Weights of a small transformer language model.
Size: 19 layers, width 256, 8 heads of 32, MLP 1024 GELU.
Architecture: LayerNorm after each residual sum, learned positions, biases, tied embeddings.
Training: a variant of Muon for these matrices, 1449M tokens, 11055 steps.
MLP neurons of a small language model. Each row is named by its layer, matrix (up: input weights) and neuron, and shows model dimensions 128-191. Each number is 200 + 20 x the weight over its row's rms, rounded and kept within 0 to 999.
A block is one neuron, or neurons of one layer that tend to fire together. After each block is what it responds to, as a language model described it from the Wikipedia text at the highest values.

L15.up32,206,200,199,211,222,202,218,207,197,235,181,164,196,200,213,216,197,189,223,218,189,168,214,192,167,189,175,235,196,213,230,205,213,177,197,187,220,219,183,191,175,227,211,216,214,208,203,202,199,165,205,190,177,191,224,203,187,228,219,193,187,171,180,203
L15.up42,227,174,220,193,217,192,191,180,197,223,198,185,177,237,203,221,195,208,257,209,203,206,191,210,209,234,205,164,177,213,221,171,198,216,165,223,206,230,221,213,196,196,164,206,210,163,235,202,202,193,203,212,156,224,207,196,229,203,201,205,216,224,210,222
L15.up57,151,174,193,186,183,189,213,158,219,207,210,176,204,165,199,198,196,169,204,218,207,205,205,181,181,233,221,200,204,173,198,227,203,181,199,180,212,191,203,224,204,185,213,191,182,203,197,148,158,191,151,241,198,210,189,223,229,206,216,204,188,224,209,219
L15.up591,169,200,189,216,204,200,196,223,181,211,177,172,216,227,159,197,215,192,228,187,218,196,226,185,187,184,235,220,198,230,208,214,219,210,189,198,215,211,219,211,236,210,191,251,211,195,179,227,188,209,202,198,190,215,212,202,224,199,178,182,209,199,199,199
Words opening a new clause after a completed noun phrase or clause, mostly after a comma: nonrestrictive which, and, that, where, when.

L2.up47,211,205,210,178,219,236,178,187,201,179,200,211,163,191,208,193,180,229,216,230,185,186,167,152,208,181,201,137,210,200,169,210,208,198,179,174,181,204,217,221,195,221,178,218,189,201,186,163,224,176,195,204,226,205,202,219,152,198,167,203,180,184,211,213
L2.up85,216,214,221,213,151,212,180,228,215,213,152,212,204,177,185,195,192,197,177,171,196,192,192,157,188,210,207,222,252,187,234,198,186,212,213,195,209,194,177,211,164,199,219,228,248,185,242,205,172,190,205,191,229,175,166,195,156,197,188,213,214,191,198,202
L2.up269,214,200,195,229,196,217,177,173,168,205,186,210,214,198,192,200,174,144,189,213,203,155,217,163,185,217,200,199,158,220,201,232,164,158,210,217,189,183,191,196,175,226,209,173,204,214,189,210,186,198,244,198,210,209,207,193,178,170,230,190,184,199,221,199
L2.up382,234,192,184,233,180,183,215,161,184,182,214,180,195,210,221,188,191,177,152,177,220,168,160,212,174,193,214,196,229,186,233,193,212,197,246,199,235,197,184,195,182,187,218,201,172,194,219,197,213,184,201,180,178,199,194,211,188,213,185,179,181,219,225,209
L2.up653,190,213,173,218,197,191,203,202,171,204,218,182,128,170,201,170,204,184,229,205,178,218,198,200,201,219,190,192,205,210,198,223,207,171,202,166,206,212,199,221,227,203,206,194,207,226,250,211,187,215,241,159,201,219,215,224,223,191,199,180,196,204,222,219
L2.up657,217,237,215,198,188,198,242,217,199,225,191,205,174,169,217,200,192,228,201,176,210,176,159,193,177,212,180,215,208,187,179,192,239,226,211,209,199,183,228,200,189,199,186,205,171,200,186,208,215,209,175,222,227,173,221,190,214,186,210,174,216,212,192,209
L2.up949,187,191,219,201,194,189,189,192,188,236,225,186,194,207,220,209,182,169,220,193,205,207,204,252,216,211,177,180,185,180,208,207,182,195,224,190,236,191,176,215,178,200,190,180,192,244,198,211,211,185,219,179,204,191,210,156,177,205,212,174,192,222,181,254
L2.up970,194,175,176,151,190,208,216,225,216,191,204,192,219,185,194,222,189,172,209,179,195,170,212,219,234,182,198,193,165,188,177,150,187,214,188,206,183,196,208,196,166,209,200,212,205,247,216,172,173,177,172,189,236,186,224,205,223,189,185,199,214,215,182,205
Final subword pieces that complete proper names, mostly surnames and place names in lists and tables, such as -man in Grumman, -ville, -ley, -el; also occasionally she.

L15.up63,176,177,232,196,212,210,198,191,208,199,182,175,221,188,188,218,181,216,215,203,194,179,190,197,191,180,172,251,164,200,211,199,149,203,208,190,215,211,193,186,205,201,204,204,210,171,229,168,212,220,201,184,244,166,188,202,206,210,216,168,209,209,163,218
L15.up439,201,188,214,172,207,207,222,200,186,190,177,192,219,146,228,209,224,173,190,172,176,179,220,211,226,220,210,201,194,242,226,188,235,222,199,201,173,192,192,204,188,171,179,182,207,208,225,182,210,199,210,173,219,189,205,207,204,225,230,233,183,203,174,223
L15.up735,206,232,198,186,180,217,207,184,213,146,202,220,206,193,181,151,203,217,213,186,173,181,201,187,219,207,209,180,218,165,198,169,189,197,218,231,206,226,186,190,186,163,215,214,199,207,226,167,166,185,206,185,203,163,191,174,215,210,188,220,216,176,197,190
L15.up1010,169,216,178,216,147,203,199,207,206,200,201,180,178,202,210,229,200,209,175,205,188,206,237,170,222,193,192,197,218,227,177,174,202,229,202,184,207,199,167,225,217,182,186,174,186,229,221,208,199,222,178,159,204,218,157,186,204,189,198,217,188,220,180,213
Closing == or === markers of Wikipedia section headings (Family, College, Reception) and paragraph-ending periods, where new text is about to begin.

L12.up629,226,215,197,203,184,183,228,167,191,183,207,203,195,198,232,204,179,214,253,180,228,238,202,173,188,204,224,171,178,214,195,195,189,247,190,196,210,226,202,235,184,171,188,206,207,200,221,187,207,199,177,225,192,200,228,233,203,186,213,231,209,222,217,196
L12.up712,233,162,225,187,207,177,225,183,169,215,149,233,213,190,189,205,212,218,221,193,228,211,208,209,148,230,193,197,154,190,212,223,192,217,220,189,201,170,189,211,189,196,166,183,204,206,212,208,213,190,194,215,219,194,207,214,211,208,181,166,213,210,186,179
Structural markers in Wikipedia lists, tables and headings: hyphen bullets at line start, en-dash separators inside entries, === section markers, and | table cell dividers.

L12.up365,219,219,241,196,190,222,204,222,208,166,177,192,198,203,192,197,173,161,203,179,203,173,182,193,200,180,246,183,210,195,167,241,233,182,218,225,208,196,171,245,184,204,197,203,236,193,202,191,196,198,193,215,188,194,176,198,213,216,245,222,217,195,214,228
L12.up742,193,181,212,241,229,213,200,236,211,196,179,197,230,174,203,191,205,232,229,183,224,209,197,214,144,190,201,173,214,163,153,202,205,196,221,216,159,193,187,197,178,194,208,188,228,203,164,167,199,213,206,210,191,225,192,204,199,187,201,214,186,188,190,173
The word to (also modals would, can, could) right before a bare verb, after nouns or verbs of effort, e.g. attempts to, threatened to, designed to; also dashes in score and date lines.

L2.up130,229,190,192,190,194,165,180,151,206,191,180,221,196,215,200,197,175,183,182,170,209,231,200,217,188,188,221,207,216,183,183,210,220,213,201,199,203,196,169,204,202,187,192,180,198,258,202,198,209,216,188,228,195,228,199,205,209,217,207,197,203,199,218,203
L2.up200,180,213,220,222,201,213,230,201,177,183,203,201,228,212,160,198,221,221,195,166,202,200,215,160,187,214,214,244,158,192,208,167,249,195,241,195,186,209,212,200,223,199,176,220,207,204,166,185,219,185,210,231,211,212,200,178,212,222,218,212,167,189,211,205
L2.up243,206,196,206,194,185,181,177,191,160,203,200,205,207,197,201,210,190,187,186,187,203,193,234,183,140,192,227,195,215,203,206,172,244,154,191,188,239,220,183,227,231,189,192,217,225,184,188,192,190,228,172,206,239,179,202,187,229,208,187,228,225,176,155,208
L2.up266,187,184,173,207,201,217,194,210,201,192,214,177,241,218,200,219,229,199,197,204,169,225,212,224,182,232,187,198,192,182,218,204,217,194,211,188,192,212,219,175,241,205,197,162,237,200,189,194,193,208,176,189,210,194,199,195,204,175,199,187,134,182,201,159
L2.up312,225,222,146,224,174,182,202,190,200,193,235,157,239,194,198,155,214,203,173,175,212,195,221,177,182,176,187,200,226,209,166,218,230,222,184,198,173,237,176,235,214,204,194,177,213,191,193,192,200,237,195,206,181,192,189,213,206,197,230,195,189,200,199,223
L2.up439,187,174,204,224,181,200,207,204,202,158,176,233,251,208,183,194,209,203,236,176,194,203,203,223,225,198,220,175,199,204,217,223,229,223,195,184,228,230,174,228,181,166,223,188,206,204,235,224,199,167,209,212,227,218,171,216,213,184,243,221,178,189,201,226
L2.up655,197,216,174,180,193,203,201,178,188,191,208,253,226,218,195,197,195,177,234,145,151,230,243,193,193,196,234,175,201,184,178,214,210,193,206,193,235,211,174,173,196,186,209,190,169,214,195,203,211,182,196,196,190,195,192,190,224,208,193,204,165,186,202,222
L2.up732,227,200,204,162,214,177,168,183,171,228,171,207,211,187,192,167,171,152,215,186,175,222,232,203,208,233,198,188,208,166,213,229,207,170,192,222,198,218,216,206,208,199,157,202,197,190,191,198,213,198,219,191,219,187,189,170,247,218,214,204,195,187,202,200
Words that introduce examples right after a category noun, mainly such (before as), plus including, like, similar, and modals can or will after a subject noun.

L15.up254,196,243,192,215,197,191,197,183,188,225,184,203,201,197,225,194,238,162,200,181,215,163,172,198,192,205,152,188,185,162,191,202,184,255,183,202,196,229,242,191,198,183,172,208,171,170,195,187,209,208,208,249,193,229,179,192,184,168,186,202,196,208,195,226
L15.up479,223,155,208,161,195,212,191,194,198,235,190,239,228,212,216,225,225,215,192,184,196,214,229,226,196,169,183,233,213,207,185,172,240,210,186,185,193,194,203,263,219,186,185,207,184,217,168,218,189,218,199,177,164,198,209,191,225,217,190,208,201,209,205,217
L15.up515,221,186,219,166,195,198,236,199,174,196,200,199,193,192,220,178,222,176,238,194,194,170,243,198,172,220,202,245,227,204,204,226,226,252,226,189,243,206,198,212,226,166,220,195,191,243,174,221,175,200,194,188,190,188,204,203,203,223,198,206,167,196,213,191
L15.up776,182,194,194,183,167,221,181,213,175,223,220,172,241,167,227,198,210,201,171,213,204,170,210,155,205,198,244,228,181,210,227,207,207,187,226,223,213,238,197,234,206,190,216,196,217,219,217,206,216,175,204,173,184,200,211,177,215,211,205,205,160,222,193,216
Tokens right before a person's name, such as wife or daughter in family sections and table pipes before candidate or player names.

L15.up414,200,189,220,190,218,196,214,218,205,217,220,210,214,209,178,203,229,207,212,192,193,186,190,166,212,222,182,184,233,207,193,187,214,215,168,177,186,209,176,221,193,190,160,187,216,202,170,183,206,201,193,194,187,204,189,209,177,204,196,224,189,219,222,204
L15.up463,166,193,217,201,173,192,220,229,214,210,201,183,183,179,207,233,198,167,202,208,196,184,238,133,183,217,230,209,220,187,175,212,241,239,198,215,194,195,151,189,197,181,180,223,203,209,198,153,209,220,184,183,181,231,188,231,217,240,205,218,211,212,198,195
L15.up616,203,195,198,193,182,186,206,201,170,192,183,188,182,197,218,200,219,199,219,223,192,266,228,186,165,219,193,207,188,213,218,191,238,217,238,187,169,204,187,226,224,165,187,198,208,159,214,198,221,243,222,188,211,190,218,224,209,172,216,212,188,172,211,174
L15.up779,217,181,209,219,203,193,234,212,180,166,230,205,186,172,180,191,191,230,231,210,200,155,226,181,194,227,202,210,166,215,202,203,236,227,154,234,201,187,205,184,214,194,156,222,219,214,223,182,174,189,159,221,205,205,197,209,223,213,181,215,221,194,238,176
Final word-piece of a multi-token proper name, mostly a surname repeated after earlier mention, e.g. Cas-illa, Gwathm-ey, Grum-man.

L12.up994,216,212,150,195,168,226,159,189,200,210,211,169,211,230,172,217,182,184,187,175,205,253,201,183,163,217,202,131,217,212,222,226,169,197,201,210,176,209,198,252,203,228,196,207,204,203,178,194,205,178,149,192,194,157,170,215,219,216,208,197,172,201,187,184
L12.up1004,190,186,199,226,219,201,203,233,210,185,207,196,190,203,231,216,184,204,228,216,187,208,204,220,160,194,187,202,190,190,200,178,210,169,183,214,237,201,179,184,197,216,211,155,209,212,193,173,199,230,187,183,213,210,202,194,225,201,181,208,209,192,219,223
Conjunctions right after a comma that begin a new clause or final list item, mostly and, also which, but, where.

L15.up187,181,210,195,241,217,185,232,206,199,203,183,189,204,205,195,254,215,222,234,181,184,216,234,220,186,180,195,209,226,206,185,198,199,207,202,174,192,183,192,186,213,216,213,197,237,221,181,194,187,186,220,207,203,198,181,215,193,211,256,163,199,160,198,213
L15.up256,149,178,214,194,198,174,195,212,187,212,191,178,225,223,185,193,188,189,194,205,215,184,203,171,223,181,213,186,198,182,216,215,181,162,189,215,193,213,183,201,199,207,189,219,199,205,169,182,200,207,200,196,195,191,220,201,150,203,199,205,204,182,193,230
L15.up568,175,186,217,226,238,228,223,214,186,223,215,189,202,211,175,199,193,182,226,213,204,185,214,182,170,226,211,169,205,192,178,222,191,193,201,208,224,218,156,184,196,183,200,188,202,214,175,164,171,209,207,210,190,173,207,187,183,211,177,248,198,203,212,193
L15.up1022,187,211,206,210,209,169,209,220,216,224,200,206,236,225,182,200,175,224,196,205,204,191,187,176,207,202,207,162,205,204,210,210,233,179,197,188,208,184,176,221,175,237,201,201,194,193,195,188,203,207,230,213,192,231,187,209,225,198,183,200,184,241,186,235
The word right after a completed noun-phrase subject, usually a modal or auxiliary (can, may, would, must) or to or who, before the verb.

L2.up122,219,214,184,189,226,183,178,182,190,167,213,193,203,192,201,204,201,227,209,171,189,169,205,180,172,199,175,162,202,200,205,181,177,197,226,177,185,198,190,201,168,194,184,212,207,226,230,205,192,191,213,177,214,183,228,232,166,160,215,201,179,213,216,191
L2.up194,177,203,176,208,204,194,202,187,194,205,209,222,191,190,169,198,222,190,183,227,213,227,192,187,203,211,165,210,183,202,210,187,169,177,194,181,190,171,159,196,207,187,175,154,177,176,164,200,202,164,250,192,182,199,187,196,194,210,195,188,192,226,209,201
L2.up386,203,195,191,198,193,223,213,194,189,186,205,197,159,185,210,185,212,178,176,198,193,193,175,191,180,194,210,166,194,182,197,185,158,211,200,207,231,160,193,204,211,195,208,181,204,201,192,205,178,157,188,202,184,192,199,168,173,194,196,191,236,200,189,196
L2.up496,188,198,212,177,204,187,209,192,196,169,211,183,169,214,213,220,233,214,178,203,187,169,177,186,190,197,182,210,204,182,189,200,212,222,225,193,190,182,178,199,182,227,212,177,206,209,214,255,206,217,218,183,194,220,236,214,180,171,193,189,219,188,220,170
L2.up559,189,213,168,204,182,178,183,159,201,201,200,227,195,207,198,197,217,224,207,207,190,212,213,191,191,195,195,215,196,199,190,174,226,218,178,196,198,229,176,225,211,190,194,193,204,186,200,192,178,256,257,182,205,191,172,186,176,203,211,201,215,222,221,195
L2.up658,229,211,203,221,202,174,204,178,208,203,237,210,232,221,189,192,229,195,180,190,178,206,210,206,188,203,215,199,195,198,184,225,202,193,208,214,227,138,196,219,175,222,180,182,209,260,163,186,189,191,196,194,187,195,172,169,194,181,228,203,199,170,209,229
L2.up932,181,204,222,184,198,161,220,190,193,174,238,207,203,230,188,202,191,171,182,193,202,176,209,194,192,225,199,230,208,189,193,147,201,246,210,202,182,194,181,210,196,184,201,211,222,202,223,187,204,200,218,192,233,223,218,197,176,190,226,160,185,218,207,214
L2.up937,175,226,244,211,225,178,186,219,199,223,210,233,225,200,213,196,211,233,221,194,169,234,203,199,232,192,213,185,208,191,252,170,205,211,208,219,210,188,202,215,225,212,177,234,218,219,142,176,206,223,199,200,214,212,202,169,149,191,230,174,211,216,216,199
Closing == or === marks ending Wikipedia section headings (Career, Route description, Texas Rangers), occasionally " born" in biographies.

L2.up54,169,219,194,190,198,237,231,168,225,204,204,249,196,184,208,197,179,215,176,205,222,205,219,205,181,207,170,176,235,162,183,208,183,206,185,208,193,226,178,203,212,229,194,189,204,193,201,188,227,217,230,231,203,217,168,216,213,203,184,183,192,193,237,197
L2.up71,179,196,202,158,189,181,206,185,187,181,216,193,191,214,212,205,172,187,209,181,195,196,205,199,208,212,186,219,202,204,221,189,207,195,206,199,155,224,186,193,184,199,195,212,194,207,213,201,210,175,210,200,212,179,206,197,229,200,186,200,222,198,200,213
L2.up432,190,205,179,193,213,188,241,206,176,204,202,197,217,205,190,192,208,230,197,246,253,193,180,210,175,209,207,196,213,220,197,183,206,168,198,198,205,185,195,197,200,200,184,178,247,226,202,184,197,222,229,217,219,207,216,187,220,199,224,204,176,222,191,224
L2.up465,184,197,187,193,207,233,170,192,201,156,198,213,228,206,190,209,205,208,201,197,202,211,200,203,185,213,170,195,214,192,195,190,172,165,180,221,219,206,208,200,204,213,211,215,199,182,221,199,223,205,215,201,182,205,168,189,179,155,186,170,158,231,194,193
L2.up529,142,167,177,213,198,188,190,181,186,207,239,201,178,228,213,205,154,197,180,192,209,207,228,180,199,195,177,174,184,232,211,188,217,217,192,228,215,215,195,221,182,197,163,185,207,231,190,218,203,171,220,201,210,198,187,206,202,213,222,210,221,237,202,177
L2.up606,193,195,185,213,238,222,193,200,183,210,237,183,191,191,194,184,180,247,163,219,239,184,196,194,215,202,246,196,196,168,195,186,223,210,173,195,213,185,177,170,203,208,193,214,212,211,187,214,213,212,201,187,225,206,209,158,204,193,187,185,165,186,197,229
L2.up912,192,207,203,201,197,209,218,223,230,210,180,216,228,140,212,182,172,169,195,212,158,187,208,169,187,200,199,169,194,203,259,196,231,194,195,199,200,191,189,195,221,198,171,190,209,184,223,177,213,199,178,215,226,195,197,217,224,231,192,189,209,196,182,215
L2.up934,184,196,226,196,198,182,209,157,223,224,226,225,193,150,161,218,208,165,222,167,207,175,237,191,193,183,207,199,177,202,214,171,170,194,206,218,188,193,215,188,209,206,210,204,216,207,212,217,235,229,201,218,189,170,193,229,239,218,221,172,214,185,220,188
The conjunctions but and and after a long clause or phrase, often after a comma, e.g. "was merged, but", "populous city in Catalonia and".

L12.up605,239,180,197,206,208,195,180,162,163,226,205,180,184,197,195,202,221,215,200,199,227,202,246,182,250,200,215,181,158,164,214,176,192,230,195,244,180,207,187,219,220,172,200,229,196,193,205,205,223,202,178,208,233,212,186,190,216,231,197,174,209,231,192,174
L12.up901,220,199,194,210,181,229,199,168,194,188,216,194,192,180,212,198,200,215,186,175,200,198,194,193,247,199,225,185,188,191,197,166,199,190,210,246,184,210,189,182,231,154,186,224,217,195,193,183,177,203,191,214,185,191,230,183,212,224,171,189,194,205,199,193
Kinship or role nouns, titles and the commas after them, just before a person's name follows, e.g. brother, / coach / Governor; also election and lineup table cells.

L2.up59,208,207,187,190,222,202,172,207,221,186,209,196,197,206,215,207,205,185,187,210,197,198,181,204,171,230,204,217,182,198,194,218,235,209,217,202,211,202,171,183,179,219,214,217,235,214,193,230,185,185,209,203,207,219,214,197,230,183,241,196,169,174,192,214
L2.up133,225,216,190,193,194,162,217,196,192,214,186,199,234,176,180,199,223,233,171,182,195,213,200,211,186,199,217,197,210,200,159,212,201,212,209,222,196,141,230,223,196,191,207,198,201,187,219,235,174,197,210,233,205,203,170,171,181,192,197,234,213,223,186,178
L2.up236,210,215,203,185,189,173,231,208,199,191,159,230,223,179,214,173,192,209,170,226,207,200,214,249,184,190,190,201,179,200,202,169,232,203,209,205,204,192,182,209,205,218,189,152,219,181,218,201,205,244,204,207,207,223,198,206,198,162,193,212,217,199,179,214
L2.up247,214,193,164,204,222,180,170,185,192,201,194,217,201,183,193,204,213,203,214,193,207,209,193,200,204,198,183,191,212,195,185,199,170,202,217,215,217,184,178,202,177,200,196,197,223,185,187,215,165,237,201,190,192,210,183,155,189,167,195,215,160,217,188,210
L2.up254,220,220,208,219,174,182,211,185,199,214,196,194,184,233,188,180,211,205,198,178,199,197,181,209,205,194,205,249,186,183,218,211,182,184,218,221,177,211,195,179,206,208,213,234,186,193,188,212,209,210,225,192,212,194,221,237,189,167,194,235,185,196,198,200
L2.up273,214,226,179,207,178,199,206,181,211,187,203,227,148,182,202,178,209,179,171,203,175,199,216,203,158,196,184,188,187,196,227,170,210,204,198,200,204,196,226,188,181,192,192,188,202,198,233,180,200,218,195,186,188,214,192,215,179,171,223,210,234,195,191,229
L2.up282,222,210,192,218,195,208,241,140,206,214,204,221,236,179,171,204,196,217,176,216,231,172,210,187,170,192,194,200,169,179,178,219,202,174,207,209,194,184,185,228,189,195,203,167,218,193,212,219,209,182,242,206,193,212,189,203,169,196,194,210,221,201,228,215
L2.up398,217,197,166,181,182,225,201,191,213,234,222,186,208,192,200,234,193,190,222,217,175,230,198,171,205,170,162,200,200,160,194,227,163,177,187,195,204,211,173,198,201,213,213,180,208,172,240,214,245,187,204,190,186,206,193,161,219,151,222,219,199,222,206,186
Mainly the unit "m" after numbers, as in athletics events, distances and heights (800 m, 65.18 m, 1.88 m), plus "mi" and "km"; weaker on common verbs like used, serve, worked.

L2.up80,196,215,183,157,189,213,175,225,192,192,182,174,202,186,209,203,223,208,195,183,176,208,188,228,214,179,213,170,191,208,230,195,182,187,222,215,218,215,224,200,203,178,222,193,221,188,203,182,211,178,199,170,195,216,195,210,215,212,204,192,169,178,211,157
L2.up111,209,200,217,209,214,231,186,189,212,204,200,212,203,185,212,217,199,210,224,197,191,202,234,196,221,195,194,188,188,143,226,187,221,217,202,202,200,182,204,194,155,210,179,213,218,212,189,256,195,220,177,181,228,206,208,188,205,179,185,158,204,188,186,188
L2.up135,198,193,205,210,179,158,228,175,197,211,192,207,173,202,198,201,226,184,178,173,194,192,219,206,158,199,253,225,217,204,209,217,208,206,223,199,145,175,179,214,197,184,218,203,204,211,216,173,198,190,206,192,230,176,210,197,168,204,195,195,203,178,206,200
L2.up423,218,174,206,172,194,206,202,198,206,205,200,185,217,218,231,217,220,190,183,173,195,195,206,235,216,196,241,178,195,161,212,204,181,205,219,215,213,211,190,224,212,163,163,190,187,205,197,213,232,174,210,175,191,196,198,207,190,205,185,178,214,205,211,193
L2.up566,171,205,201,201,183,223,161,222,187,195,197,218,217,203,205,232,216,176,194,173,189,248,200,204,222,211,166,204,205,164,199,208,171,210,218,203,232,203,198,165,196,206,241,187,189,215,227,209,210,213,185,213,167,183,169,197,166,202,225,200,207,191,205,244
L2.up744,214,224,203,166,190,214,190,234,164,229,152,221,212,188,222,232,241,182,208,183,191,218,205,221,165,190,193,209,185,193,216,234,167,225,209,196,204,147,222,198,206,196,162,216,208,184,159,181,247,195,185,191,220,208,201,236,190,176,209,213,200,218,207,193
L2.up843,199,193,222,170,194,213,219,202,186,196,223,225,232,186,227,198,201,183,208,186,199,204,198,184,185,178,192,198,223,197,218,192,219,211,221,231,180,211,167,235,155,175,193,183,184,218,189,185,229,218,171,201,210,198,208,200,206,187,176,164,211,187,206,188
L2.up903,217,199,187,187,207,173,189,180,218,182,222,175,219,205,227,221,207,202,222,182,161,210,167,234,205,203,205,215,229,228,231,200,177,233,205,189,236,177,181,189,188,204,213,226,195,211,179,172,206,159,181,188,197,168,189,176,224,196,202,236,198,194,204,215
Kinship and family nouns after a possessive, such as his wife, her sister, daughter, brother-in-law, married, mostly in biographies; sometimes given-name pieces.

L12.up200,217,198,212,221,209,209,203,192,209,179,210,228,176,193,218,192,171,202,203,189,197,215,193,188,228,247,204,218,187,199,167,189,236,197,176,195,126,183,221,231,215,191,187,184,205,210,176,216,202,168,231,195,204,173,175,219,229,172,181,200,241,235,260,204
L12.up440,176,193,203,207,214,185,197,197,203,209,163,195,201,207,184,188,210,224,165,213,196,169,232,190,239,207,187,238,166,159,193,208,214,198,184,174,148,190,184,222,210,216,197,191,206,177,221,224,237,201,216,244,177,244,201,178,236,203,170,168,229,224,216,224
Word-piece tokens that end a split proper name, mostly foreign surnames in tables, credits and lists, such as Kniz-hn-ik, Kluiver-t, Imaishi.

L2.up18,201,202,205,196,187,227,207,179,251,232,233,180,178,190,210,210,201,202,169,158,166,192,208,217,187,225,153,228,194,182,169,199,199,188,196,162,217,199,188,189,167,173,174,186,177,216,185,241,214,143,232,197,185,200,198,174,202,202,220,198,241,205,212,186
L2.up289,195,216,216,196,202,193,205,224,187,193,186,213,213,236,211,189,225,186,234,201,195,201,197,198,201,180,210,221,206,193,228,218,225,174,182,198,222,197,188,183,182,201,196,224,211,173,202,236,213,183,220,204,248,158,212,198,174,229,215,216,185,168,218,190
L2.up343,168,182,228,184,173,217,184,243,208,245,207,191,186,220,209,200,215,212,194,186,152,205,169,205,237,169,192,214,188,201,228,187,221,231,205,223,199,193,213,223,214,237,208,236,207,204,229,176,201,149,213,224,181,186,187,207,194,200,204,188,220,199,189,178
L2.up376,194,197,209,232,168,209,193,182,218,200,201,222,236,185,238,154,185,238,198,191,210,230,194,192,189,192,224,213,199,211,206,207,208,200,174,202,215,208,181,208,202,232,177,159,190,174,188,185,167,213,209,224,206,179,189,229,179,185,244,206,192,211,222,189
L2.up464,187,236,201,206,177,229,178,167,187,209,168,194,199,222,209,199,166,164,226,221,195,192,210,201,145,236,206,210,191,190,182,202,185,209,199,200,178,204,203,197,195,223,239,234,228,189,238,165,189,185,222,194,213,185,196,217,181,199,175,200,191,163,204,209
L2.up877,192,202,210,191,201,204,204,198,228,216,218,188,230,196,208,204,195,191,189,247,218,195,204,199,173,218,189,203,192,207,240,172,233,213,181,185,162,193,198,216,243,198,192,190,174,226,179,186,219,192,199,219,192,207,216,204,192,191,226,234,188,209,226,193
L2.up945,194,187,232,233,216,203,208,215,206,220,212,203,202,201,218,192,182,201,166,180,185,218,222,223,209,217,176,234,202,211,219,225,209,209,177,219,206,232,204,222,207,226,188,201,194,193,260,214,218,171,229,199,202,177,201,206,236,224,236,232,175,183,210,195
L2.up1018,177,201,189,211,192,208,179,193,216,220,232,208,165,197,218,184,176,206,167,176,178,214,194,182,194,212,183,200,221,182,211,162,194,166,181,165,200,194,202,191,205,212,215,206,180,197,217,180,194,178,215,183,205,188,159,171,202,204,213,207,213,191,213,218
Pipe or dash starting a new table row or bullet item after a line break; also held or home as in was held, is home to.

L15.up205,178,190,184,169,173,180,186,211,205,166,184,176,222,204,199,199,246,202,227,199,183,205,204,216,193,182,206,216,176,221,227,227,208,186,213,190,193,184,218,229,264,180,226,195,209,166,181,203,177,188,203,211,205,209,192,205,176,172,187,243,208,213,208,172
L15.up214,200,169,206,191,214,195,200,178,184,220,199,218,205,190,241,211,195,216,174,178,215,174,198,165,194,222,206,231,195,192,236,177,182,202,178,183,223,181,212,178,225,172,221,168,191,203,171,209,158,173,146,211,219,216,185,148,211,210,235,184,194,218,212,235
L15.up390,204,204,200,195,208,188,196,210,232,170,200,211,197,193,191,182,184,187,243,193,226,183,221,196,220,221,207,217,241,180,241,170,181,205,189,207,184,178,210,197,191,218,191,173,192,217,188,242,159,195,199,211,263,212,213,181,211,204,210,208,190,196,221,208
L15.up783,199,181,235,197,188,187,234,177,201,170,189,249,203,187,201,204,221,188,211,217,188,189,221,170,179,189,208,201,229,171,210,228,216,219,203,196,169,200,221,203,240,211,210,166,223,171,204,209,205,240,217,234,214,215,184,227,210,218,216,182,172,212,177,225
Dashes, hyphens and commas joining numbers, as in scores (2–0), season spans (1993–94), COVID-19 and dates (November 21, 1985).